config.toml
n_kv_head = 7
head_dim = 64
init_std_qkv = 0.0154
weight_decay = 0.067
schedule = "wsd"
MLP neurons of a small language model. Each row is named by its layer, matrix (up: input weights) and neuron, and shows model dimensions 64-159. Each number is 500 + 25 x the weight over its row's rms, rounded and kept within 0 to 999. Numbers have three digits each.
After each neuron's rows, "fires on" lists the tokens most often at its 100 highest values on Wikipedia text that the model never trained on.

L2.up605:508495547474500529487485495500483500466481478485524484463496432478470524474508498499453466490498455538453512506511499511519531523510465505530562503487473496508502506534477489499521534519492490485495507494499512484481490469475528452533484486465506511544495466517549523530470483524499530475
fires on: "at", "oc", "iz", "it", "ate", "ac"

L6.up756:505512482541490497518541500435522452500462509537505526484491479461486486483495518524482502491518543463528500489485493539511493530531518521522503528512497505522501454488476512535508522487509524522471500495522471474514504491483480522496434508467496475523523465505547464543508513462550504514
fires on: " the", "-", " ", ".", "-b", " The"

L6.up567:477469467507541527491451530536483477480499500526519521506526488474500517529487523477504521495476523483489445528538524483481496474496527502497502502508531547497470467521524447493484494466493533491519456502461502468486466485494499462520539541462487512529527497492524450483526487483496506506
fires on: " A", " m", "up", "ub", " a", "em"

L2.up35:507511544490530474526495524481479496520540472505485527488529513526508522520475470494502513522483532444498471511496552477478453524514475504530526515551499490531522483526491493491524508504484485503537499462518491520479439491481479486521537511472537497447484514495465455485479462499498453543
fires on: " s", "ot"

L2.up195:513501502499491511464488507484451508476544470531482523480507505509500519490492497500534529511472522492490519523527512540475545503499496527460490514483519495499491467507495476467506470547494523469447504556507498518465476478513465480522548499497492481526468493510516499529492426538461456538
fires on: "ians", " appearances", "CE", " cont", " foreign", " According"

L2.up867:489519482521488503488516470457476488494519507489534497530518487535498523500513504448499515529489479528489522489517522522495511484539467548493486536462509486484494478470548530512506514511525505531526502439521507488494476501488485508465520499501520473480508521540530509584496446482465490500
fires on: " g", " arch", "-g", " rece", " death", " ar"

L5.up643:511505511510474489523472482467499526524533495462519474465526486481476482479470509497510500554472509496509476482487490507479487524501535538549511505486437471457523457492533520525507487510478500496455510517518500485473476555532515446468509528470513525489513484547532510490516450510516502507
fires on: "b", "c", "ar", "ad", "ag", "l"

L6.up131:488503523504505519523498485509539493517524531520484485480475468488518499524524502532482508503530537501519520501510510492460512503483499506474460483483512493513470520510502462517493533542537508512479469511506539533511461499485548522485530503515513479486516528490470488492532508496503469500
fires on: ",", "l"

L2.up736:478497470543487485491518538507508523497453515501509494560507501454521503526529490487501462490467495527499474497488482515479547504577475471515502489450522462490539503497498480526492509500528507534508459526521482522496506461497460515499529500491508494432480483485546525460491504470495475513
fires on: "ct", "ion", "rib", " Release", "ition"

L5.up1019:463468523525501517507491510458474470472529511489512528503511503535516518515503502509501528481485522514499496526477539501472485514529561502428527542490463483536531496521498488523522456486547522452456516546502490506473533498518510497492492521434481446472543499483491496508526459508505497475
fires on: " b", "b", "-", "born", "y", "imb"

L2.up577:498484494481497531499494537500606522519510509499539531546501503440502543469470495477506517497511495521532464536451502484550524488520495496530508505527464493479480491468508487522478462523464501495482498519486524473526463482486538500524508462484485476513518491546526504476472511483468510509
fires on: " |\n\n", "\n\n", ")\n\n", ";\n\n", " pen"

L2.up521:477499514498482512518494514536470508489532535542508509477492489488504512515462451527528520466505520499534486518477503529515536532474520514505480505486509489472530513468516503497493525535492525476523511472529492486498506511482521483487466473514516479464521518513460457478543471476483488482
fires on: " Cl", " cl", "Cl"

L2.up785:501466512526549484516527547469479514512529513479496465466501562474526497475514502481484525555449503482522509517483490487503469500489467483487499543466528532522506506532504483464471513536523464522499499535493478505536513493525476524502478488518529516466488549531462465503500458504502539520
fires on: "',", "'\n", "una", " due", " however", " Pld"

L6.up795:456535560462509517495455491483516505492526539479538497514509469456535508498504496514451520481489524490526475518484485523496535458521547534515477512490469508533531533496501482472519494485529504464490478501499481504549462521486499505451503489510531455543504540533513419477506471526513443479
fires on: " ", " her", "'s", " more", " l", " female"

L6.up116:446505528493549456489465463497522501524521494491483470516518539509466516529521498480547505516542528495475534509518528471451496463517487544465486503477467486493458476509493478497511545520516507512481522489512497518450489503483491518463483471497491491507466528502514529523539502470493532508
fires on: ",", "1", " or", " and", "ur"

L6.up1052:440460523520499535517511502508499518525490472450503518530498539467478513534468524470470461503453460489525515492483528498511494496486516474518492477478554505494536495476505494450470493497508494569495490523505442516533503506465525489489458501500543531503489484479496510537495497475487511464
fires on: " may", " would", " can", " is", " ad", " And"

L2.up193:528516532522484433490462497546501512556478516513519540495460496494482502463494492539528533494480485454455493478487500498530518486482509466542482505460499469506552510525489463473512500516504516488562525526477465524496505533565481512510500519517481497488461510534481542451530503475510509516
fires on: "ic", " f", " Notes", " historical"

L5.up185:481460500518518531578465485484483525526529538507481473488495507462498504501530541521505494478478486497524511491514553499466505472480501496453494498512491515507505479482512468469509547468481513466487491477540512506500468497515511519503514520451542525495512531513496515488571491475493509470
fires on: ","

L2.up200:494495509526510550496514521505479528495451505495516498546551464502492536491484470463502479528472491488503523481492513504506523507532509526480490456497516477539507475462513513508482452510537533525490496491515458484518479478484476490521508495463482469481469489517509508538412471499518523472
fires on: ".\n\n", " \"", " dis", " expl", ").\n\n"

L2.up1126:547481512498491481469499501458468419519509524504495472465508501534474493503521500510529451517504464490518515449518539526482483492522569539475551513498525492496531511507491524493506487492540505500544465513524472498514532470485533520527491523466473466473498499485506525494454488473475468496
fires on: "-", " /"

L5.up664:532483448471464451500500483502549501502495545502507505469515512509501495537476528484483516430514488494498496530469495566509520473497505506492492488488492496476491507525478480516514461523530524554465445449484461489472467490518520450475505494497503471525496509494507506514487502536454508547
fires on: " a", " of", "'", " for", " For"

L2.up1030:497484504481496524498503470472482459512506498465474451486504492452478471515482537506499476527524477534487487459508512472436518493567506489484542514508536505456505549490515497484498495508482484503454496520508502457495480555516480519503492488503508487484498479496543548495485536471512511490
fires on: "ed", "anded", " converted", "mitted"

L5.up839:470506521510515528512502492480521487509503501431514498474503549483491518492475517493532504519545516530476500514508502520490515505469455529523454521509542536498505512526480475460493481514564512505491512515490499527516526493454524499514511494494511466489498550536497486515525527457485543446
fires on: "ing", " of", "ed", "'"

L5.up130:513545490489480510508473539447494473498503472503530506490438507516504515524485472503500501523475447506444526509512521526487515520467486523484474505503506515505466532523532527503517473543433507471496462508452490533531507511486500498464522491476463524470505533497534484510472464483496466485
fires on: ".", " ", "-"

L2.up539:481503471491491453480515496480474483532523504484472526528527506468502522481524539512482520497496470542476510469526504477493475476531558508502567505544520519505447556456515507550498500483495458524501517475497501512513467549463506530517500516482508502477491483527477491473518491453450538507
fires on: "able", "ted", "ru", ".S", "ched", "ational"

L5.up973:489498518488477512513524470514486507493558538498472535511502504494459455493516528537489534500489496490482492578517515527515534479523516499516479512527519548492471462481516523513456506498547545521485504479489518500469500491462501527497481489485467492531490523476504502470524482495518510490
fires on: "ed", "es", " were"

L6.up537:485533497485500446525516540510472490490502462502514505465459509458485505526467484521511507479483538485474474502527508501489523450518501512471458520465509554513475539452489493525542500526520531526502477517498499453523505538509507487530540475502504474496472489506484479474506511504489455487
fires on: " |", " ", " Br", "ing", "s"

L2.up576:489466498522489543493488501496501485477487520486471502492534510477497458442510508508499491501522498505479504501498441524464502472539459530490474538540460518509483477536483485483491467467489508490523517511473528525505520548470484507487486508462534429519504526510513491505527486518484426462
fires on: "et", "eth", "-g", " high", " GA", " sat"

L6.up344:493459483464481490530481521467486494489486450506509509523458503539505492540506471539444487477481512469482502535448526538532521504523495474502522522498509507503499493493522471496533484497560524513528453499520530507503463530518471487485498470515526503491456506526505475460557492522495456544
fires on: " ", " in", "on"

L2.up1067:483483491562517502516523526492510508516529555484525517479471452533518512463511541490527525528504508534496533531468503489516535511470471524467486465489470499452496497500485534467459430479468476495498484524456530534479547465501493490504483521461524511501491479516498524483518551452514477512
fires on: ":\n", ")", ":\n\n", ".)", "°N", ")\""

L5.up399:533510526501502509472467471533527501493528526516509463556516516447509554464511494511500482474497487481448451531499528485527503459578493539539494493510451517461471520508535494476448552524508555456488452512513481489563463513478521495495548497482473525488478466516504476447465480499515456500
fires on: " S", "z", " J", " R", " Z"

L2.up631:479487505547521507484498556528545516513491510536489482501504495519567503495509474555485482507496495502529458536478474542522485485482476479535466493489541474485507547501484529519431466474511494458503486497495464461508508473471550469490502486477492509514486494511523535497502503505481480522
fires on: " =\n\n", " |\n\n", ".\n\n", "\".\n\n"

L2.up165:448512473461526458507565476499499521494496486484521497492477487501517516532502531518507522449529471485468486520514492532491552538443479518507476474516505497508452544477529511505484422519532488518476494546490520479524550518427500489495517500543526503449498481509477504485502523492499491555
fires on: "]", "”", ")", ");", ")\"", " How"

L2.up1109:492502519453479491509480495472457513474454510510517463499500478494494493515452518508524473524485510527490502478535518510533521518517525482510500468452492494522510519483509498495527489529487516512491523505492523513494462469497509498500448489512485478430486531550516456512523504513512500543
fires on: " did", " does", " could", " requ", " According", " ass"

L6.up88:498510481524406454500464515490497481507492524511492506484464517492526481503515468509487490483462495491445520507463495497503494510451494536465442510520519499515490558480549471470489491525511465490495498496502540508506529527518507512520485494554495527528496518503475545461545537502534483507
fires on: " as", " |", " dec"

L2.up1063:473521471524498477519487479497469470519487513465525497517533461489455468540521498462485462466523532509511499495507534446504536560512480516524509517519457506506497511457500533520522490477509474529468496472464497480479499525493492538487508532474480484515536448482563519504565561469517546486
fires on: "un", " Main", "ound", "ever", "ile"

L2.up857:517488494502492522480494523529470508509537503484504518474472469521471527544502466522470506471488516492505468572482528523506486484487531540502506452494557492519510501501513500481536515444529534530495498536487501493521515496503486529536493517479495482517450528499493479499517535485464512520
fires on: " re", "pe", "ele", " ±%", " E", " Ele"

L2.up43:485476476473538500521484511469513470516507476499522520457467487476570467495512515449544499530500515480501490477482504499474517474460549510485546485517512479511490541493488502476483471492511512493496464505520443527553521503511464522505502505491521489501529473557557490482479515471510483527
fires on: "-", " act"

L2.up275:505450511478506508542519538537473509464539495508496473549487492476467512509508485539514508489534547494456483475518512502472504517505493508469481448504490497483484550470455492557523489533535494509465525514571513484500473492493485471473480516481471522534552498471523501493499468476493483498
fires on: " Staff", " expl", " dev", " thought", "(s", " (#"

L2.up384:542545476506571474495499490495508516482521485543515497533501518486548476452495450505492484516512501452498506517481524477494515508484515520539506448488509497469461535481502469497507518523505491502506497511481503517506492481473485496456508509467471509507495455458504485466495460482476490475
fires on: "j", " J", " j"

L6.up664:489483522500525472502463491534496494489501486516498510452458498498512539469494501510501516516567452479463486490545484509481496502491472524532516497505466506499512520505418472509494503513504519496547466495541500482508529464500491510487507539505530473516485535485478539469503492529476501471
fires on: " ", "i", "e", "el"

L5.up1120:504500473501475437474485466490463569459537479485471480524514525486519490442503491533523531486525453483487519497502477517485493480501520487454461571493513548488550494508523515493507484511500511515481527516506482511534513489493497560527537496507485506505515492504482444436521556475524493467
fires on: " w", "w", "ed", " well", "id", "app"

L2.up814:479487474522502505533496495519525531504561480482518516505526497486522479540506514445493498549480477502502485495522494471541483468488463539484507500516476439520486499487490477508450528502489505479525569465529495517456525486469514504544480521498461501490482502515527476484499478501508585522
fires on: "burg", " Vol", "yr", "hel", "atin", " won"

L2.up149:502463497474525502493456503536513479513507502482520516527491552448495499489503524525444509505470526486495540470516509496492499527503503449566504548490514507508502471497496511484490498497470512471449485460504514503520505540518468506506462517485457525503480530479491444486543487542450490510
fires on: ".", " vs", "ol", "E", "',", ".\""

L2.up1022:474484539515543540478536486513458511462470511503532472532468534473486465519545480485518489494461460538498527504486525503542516495480499471533488495508465486506481497504532468560552505526497526528480492497522440524493515508500456484498494569504514482514480525498507485492528499471529480535
fires on: " would", " to", " included", " will", ";"

L2.up581:497482501494472513480498558481525507513551526528471508481431462510494529496478507570522512519499538473512519489502490483496485494479502532502483521463468535484483464523485498527500449506527470510481480495491474514472516441517521491521525485500523532512470484470488535532508523492496476517
fires on: "uc", "pt", " Candidate", "anth", "my", " parent"

L5.up950:483495480492494530491519544488509512515502542516555528520560538505437474487493507477517537531476513520466469545485525468469510515490521480512521522461484492479471491480496526449473515505575515420551518501500480494534507492482513491502520470480482470472506475496548497508499508526474483496
fires on: " |", " (", ";"

L2.up530:504465504458505500531488499507485504463485506514529449499515507512461526505484488494488469483566505489509473493513490513512520486492512479504465495499498553468493511473506497507522495450530528518512489518532524499475511506502517495499497484496500513459515459496527499478536493491483535527
fires on: " w", " ass", " dr", " conf", " rec", " dis"

L2.up556:492519551494494489488521505489528511510500458515528510508467491497509484489485542494514472500500494516518468519486524469505539439453450491458489557523533493506494413508518515531526519464466512490474469530495552512493480531471476519517511524518460512486473497500466554446485481508480513503
fires on: "v", "ev", "sp", "Sp", "erb"

L6.up587:505526503476494507495510519486495512491481486516525492523528496513488501513456493489467505533495528471514477503497522461606502495515518511495454506501499500501529513449504491473508520505522530507504487550441513522528530473514498492479492482523518463510443502499472460485495423513456459513
fires on: " ", "-"

L2.up724:491493498543494529515509509502482465550513523490491521507499521540510543540485486531484482506475507466492503519521486504510525481516519512498471452512496441511483499465507465532504530465485528496481554505507474537465507475503455520507484488490468514525497505467492481501457487477530472486
fires on: " trans", " view", " water", " character", " nuc"

L2.up1049:523480521502545570530520523493527498440531514459526480479525534482441499520533508466515543512518479486499474490548547497523469501503455490511497505482498509490529488523505479485521437519487532470523504506486531468533499502490498493490478510488483523496501510503529505465543505523406480516
fires on: "el", "ol"

L6.up1021:536524516484508509499471534499515500468514460537513488497499557471518500436490482504510523490507457494480509526502498496523537510498521504520495517506488484521502477534488510468537501499508469480526504519518472485548466530517515509490483482492501445472511502473511535481503559521503505541
fires on: ",", ")", ";", " |", " |\n"

L6.up204:454472491467511500474498511499520482522498479504534487491518518483461522503531514505516496501497526500546430515491456497513479467550506506504486502472542497494555534549516473502518465504499533510527496548504502491546487516501469494472462519482494494465475502503557454502528544470539486539
fires on: " ", "202", ","

L6.up659:479482498501527502512495514518509498510565486566498561496531494516510491484475511511516491476514482496480484515476502476490530475517515421524530529515501574472469485511478463500521536485491470436514507488487482478495502557483515470485507496511506485466535527508516460490547521493503512487
fires on: " |\n", "\"", ")", ";"

L2.up179:541444506508510485515509519441450495509460498477498475538459497473508495490505492512473516494467520500571434527465501455523499493499533516487515517467477506487491510549521490515529458500525506499511490502501476507508524506497459482483482520509479493448534489536557500453488506526472500525
fires on: "202", " vs", ".D", " No", ".S"

L2.up861:505533510470539492558512523567496496459476513500507518488485528478531459488531483490504498515493487497498490469505508495464484494490525517479531511451502492515536518462484478519476539524564512481503509534519497498513494501501473539512511508470499491514474518460504485490490525509483513502
fires on: " between", " both", " founded", "="

L2.up844:549511503444520537479518501481516492528513495487554484484498493482421489491490480531467478464492467483520481539527532533502535520501503490484480535531457471500536488527510510492535531488486451487498488484497487522530493505495495483492553513524474470476510515513514527492557511490485458487
fires on: " b"

L2.up607:478467549481492549544523501460483481495503495511536508498521444536539528504518505517476533498541521511484490504488485511500494515525543507525517495527503478545542484482539489486456492502496485498492506518532504500538480463514485464535546470465477494482521528553478529432508496546486504498
fires on: " footballer", " player", "ić", "ishop", "gu"

L2.up228:505500492549497507465520498487503457491506540521485466517521509520483494511483489482488523503508462458511510484512508506462526497595489532509473489458472498538508531473489502534525525512453544513528445541515516447500494475493480484517507456485478532478501509506464490485502441476526485499
fires on: "ure", "ue", "n", "ice", " ann", " end"

L5.up18:491507470494531498469511513474515465532487496456513537488525483526525508520471504498537571517479507524456480502475526483501523530484506519499525497528511520518501466520483482496486443481512527512476473493490517508496513477522460525478524491463506518494527484486551480528542504464536578517
fires on: " of", " on", "-", " ex", " pre"

L5.up417:479508468492544504467503524502503556525528555538503442495500517497542516498498477494486492541439516499507474484502541496487481511487487474462474514482505458509517521459547453515459483425514526482500455540486514504524484477488490508507530518489517485563487499486493482518476507510463513523
fires on: ".\n\n"

L2.up907:534502501444504543498522524531519499482528501448496489487492445486502517477469527523503503479487506526526515515518482517541491504513524509497510562528448445427452516474516510542460502557466494504501520465469449468479502498485493494514456504471540511532505490503467506490501480455486486540
fires on: "ld", "Cl", " land", " Cl", " North", " South"

L2.up557:493514513490466542495524458540467513490507496495461461538501536478523517503556504507516476517491454466516503475500494491491501513530482482495503517527472508544494510491511528518494530522446505486488478494473482538461524525529467511461476490457506507527518465485502488543514463514474463485
fires on: " Chicago", " Iraq", "-W", " William", " completed", " fell"

L2.up124:500478464505481485453494536510447448526552498500454501461483496506483539500493485514513496510479480511479493526504511485482484486523554491526482496510495530500479558513453500480553559511526509507479500517497527497508492506517483527515472486477495453494449546495483509519525488511510494490
fires on: "ile", " century", "re", "C", " Par"

L2.up837:488447526472496500514494535501534527484503508473457502480512512565496522524519483560499485487461499527514447531447455476492540522502542490471506551500509511476514498509513496551503499539523458504486497501511483487448476512495502486512522544528486488529485509507511521443531466491487443520
fires on: "son", "berg", " them", "uty", "mouth"

L5.up26:453505531493520491503489532447499507540568532527497492475498511512473429483468456495465511456509498523525534510494488491496529524479474507528477524477501493462506515532495519501499486533486504512509488494502462480440528530516498519459467508475500452498479490465552466505465490535502508438
fires on: " it", "and", "nd", "K", "th"

L5.up144:491448477497489507461541505507493515542513503516502480473448504489516529504514498507522489494503459499513478521530510514535457447505465511511421496502453544491523495491482486522520549509490506526516492519519485507460486522511488509473528524481468495538533485493476507465481467516481509505
fires on: "/", "[", "8", "6", "7", "p"

L5.up773:475482497489511505484466491551516506481493482484493497473468542526498488507454445521521528498465496509552469491441479452446506533513548519518488510466476470488527509459509493492495529514488563491490508476528518523545492478526488487496524517485520450454515514539486537481512505470494525486
fires on: "p", "l", "c", "t", "r", "o"

L2.up993:475498499495490487520520523525551493496503462501496489496455473509523474504507500513500489506528531475476511487509523528538463495507441496442494559445493513519491503461422500491530484472478465520502462507503494488476499475517522512477534512486540512497506510475487520502478516463494504519
fires on: " El", " Country", " •", " even", " there", " most"

L2.up995:475526466529469521538504505473500484491512513452531499545520497487496561493546543490516505534515466502506494528518510484493505488507501513528505532453539512517490471476497481540469518478480505502559503468544494493515511503514448498475510493449547521477537533498498531471516433459496483510
fires on: "ell", " ar", " real", " arch", " char", " collect"

L2.up975:545529473538522482491525552501511465512511500479506468532486453490489484488475486514527439527528508468484538477502495509519495513539503478541512499486484499488449495530497543447477495528477479502530527472465526534478500495499488457486497509505503503454485426516472522471566452512497523507
fires on: "th", " based", "hr", "LC", "tt", "pl"

L2.up439:518510480465537498426531510475533538473530479504528534497489472509558486527513495457506505523474508483483507502483529509505566493469509552518533507483531458472500478491546519497498461519507520471459482506516496491517501495483471498552521521516463504486521480483509494463499446457555473495
fires on: " j", " b", " comm", " selected", " signed", " List"

L2.up279:500555529466509491467495515461475495487475513465515545540507493471452574483503511532476472495491488526475517512537486494503478490516492484490499533537515453501534475518462460528478547493498510497500515535474510488446454531482550488491519532504513491491503487515520549511499466520498523500
fires on: "ac", "id", "ym", "ab", "yd", "iz"

L6.up48:499517533475465482495505478510493513511492516479506437508488468470468506545454521429545511527458535538503448506497506481450522499518511476534487535489506535470453525557494466472484526514519518489486439523456500498505513540477517548491547535522492527501519492519505519473488460485533496454
fires on: "at", "n", "m", "a", "l", "st"

L6.up18:485519514516495491532481556527480509490550479579488524537495530459483526471477494466539501491537490492486480518474518445467472490491521471530501521519464521487479491511456503488521499492506482464533508482493520498510492513461514471522477519481518455480526471492522497472520520557502548532
fires on: " |", " ", " (", "1", "3", " album"

L2.up31:463473523495510514513491478494463509506518512503499530489531507477558477465534464515463439513516500524521488542498490463499502503513526489494534513506441521485465575500537519493512515515475507483461519527539512491508485500501490522483519545507505536506496458509493483514476496535489470503
fires on: " Z", " S", "iz", "S", " cons", " p"

L5.up678:500512482523517500516465486482517531535498529492531523494451486491505521449502508471533508505521474507459537525507525516493518498492496527465509495483492571497542475503493479471501478498530531489498514538490514498509567483496503482543496486482500481501468483546519499483544503511508509504
fires on: " and", ",", " =\n\n", "j", ")", " with"

L6.up686:486459533567528546498491464497510466501450496493538524534463548493482549485507473489505477504501565490480487507490489459517495521541492469478504526514477530527464550502504502522448533469503516511479486501483517480504481489474527490489458517527509474487479468530564484520485494479507518461
fires on: "st", "et", " |", "th", " st", "-t"

L5.up426:479520535565506500506521483541485497503476491510528502541526522479514569537518537557494530489497455502471450532479463459494478533456509499506512487500475533489484524504512480519515484496474520535499500524504525509507480503491528478528529537510493510515456481519491499477507527495493471443
fires on: "p", "is", "s", "en", "in", "h"

L5.up246:505525518517475503535495515458506516496470466465509507479503518481502492511487518476469550494524509510502469501535481563468501528493480497502465494513497473471495469479442547490471485515496523486509517496476453495554485494495482466513504513493522533494479494481510459508484488464494473528
fires on: " G", ".", " M", " The"

L2.up393:481536522527515538499501520471497508497486470493495550485477536507473494500518504490467496535547532494517452486490473509490497502506507518472516480481501456483458549486507497508463476551511536530505457494493500448555528522491448521505455520491506498485502522528494515501497468493489548497
fires on: " M", " Na", " Tak"

L2.up311:540506529519505497530558530508502546462491513520457545486468534478487504471488528471525489503484481534553527480537475471550495504500467529492506553474489496492494537488490499486464485532514471513512521491494487482528495503452472528509490528511510524492457554472499514471528523490487473513
fires on: ":", ";", "″N", " |"

L2.up826:494512514483491519463499496509429502497504503505461513515470511482509486508507530509497496531511456464471475499542513490502524517536535499528471475459496509471499506486510491533482509486479509473447500520520527517469473544490489480507517524521494483509536511506570537513519555510525486477
fires on: "ed", "ored", "ped"

L2.up333:489449469544479503446526541483508549527545538506503504478497510498532525466493498509510486492468483545498452489481511539491516486484489466513489530523486519530488509504516480500480503465486510466499496517496509505498534475516530527503523490488432500523525472528523554428497495497498528459
fires on: "\n\n", " under", ")\n\n", ";\n\n", "anish", " stream"

L5.up701:518510501504498492514486474478476469488510497494519481482490529508527495516462518493510493521479494466515465479559497483505535531526539470525517516495490498524464501484528478481501506506498538511559460461562490490535527510539464524470491522488460476465459541514467453475527535498507512537
fires on: " a", " ", " |", "===", "=="

L6.up987:510501482496510511533501510524505511486508530467497534501512524529496535512506527523475483552503512469504469490512536473531508523526468479515501513490464471471502504532487509506485517456487473466503491495486503522523498531541506509494523508498442484541500443547484507497511475538499486492
fires on: "an", "os", "al", "en", "y"

L2.up1114:460486500542498508499538482498474500509508465474519499487495531516496482488499516510510502509496516523480513489505490499496526480488482502471526520503485473535506502487497493530526539495522552517488482490546507461493489483519510452488506546523522448486487530488498480465511491506467491462
fires on: "or"

L6.up900:500480516510514502542537519525488495509493538515465518524500541526489477477508527496503450503489548503507510501487478510523537482521474508553506500481533440491466495486476523492488509519525473501531473492485498512537481536518460507529439486475488475510552518466468523502508482518511468479
fires on: " |", ";", " "

L6.up481:500497476542494482484518489525516476518523528455508501476485511444523542522480476493526574469439445545469543493525534523480515488498493489488499505497494534488450479496486515513481540543507529501471502495505483494533506508519491510488503479499481496446518495487478495544467472525495511476
fires on: ".", "ost", " (", "4", " m"

L6.up622:441521526550450468525531500486477488488499457506526459498463516528534489526496495531504489502497500432465513489570470533524474497533515515505459512506501567526522482474488503495519507477489524444519463475525462486499534484487479512471495501535500549494519461507551497545501497494499486538
fires on: "9", " and", " on", " re", " ("

L2.up85:452512486575486510490471484477491521522467564481511492499523439478490469540480528539464514487500496456527467465513470515480490530511537562501464535488478464472518473460512526487507512505516495499531495501518496474486460483495515497520534458496458520513498504487494501508515531535477460490
fires on: "n", " end", " End", " following", " start"

L5.up1091:513510508516492497506500530470470523496525460485516451494449524509454518481445543511481495486493541484544476480516500492497506474558466514517501523477478504518469487525498501512546526513493500466542469456548495486568489472507462510510517536492505483487464498498562544485566551527513485482
fires on: " |", " (", " Party", ",", " ", "22"

L6.up637:441499493512469477493504528494499502492486519521470475517461538526560488510491507516459510539484512502486457520494508480463524507513555491494464502457463513505500506487486513537476481507460486476495475493481517473491544491484500490526506473475509436514490449539516506502513524488481515498
fires on: " D", ",", "c", "ad", " T", "ag"

L5.up298:498537478544505543536512494500479479513530498506481508502503491459510506523483507524483536527533468518508504482476496492500499513556482516472500505499500536477498480547484512527520498506530535446503456511533529446504518494530519507465529534506520477510495560472519491427521512494511491512
fires on: ",", "em", "iss", "it", "el"

L6.up381:480475522520498545526474496510535481517485527490482529476502514510506498475507502469483494478481503475496493504492539525558528503488486488467520558516502493499477509503551509500469525530508463527519492529501504543478481526535503527480462476500499500520504455474444508454518479485478505500
fires on: ",", "|", " |", "l", "L", "}"

L6.up1113:545522499510543481518526498480468521466450511465510491505478525486499481462498520498500510467484514492470477549512472451497518453532502484480460555481545528425503531492511541488489480518538515486473483487473508535518534523437507524524509513509486508534491514507505508469472493494485511495
fires on: " to", "ed", " not"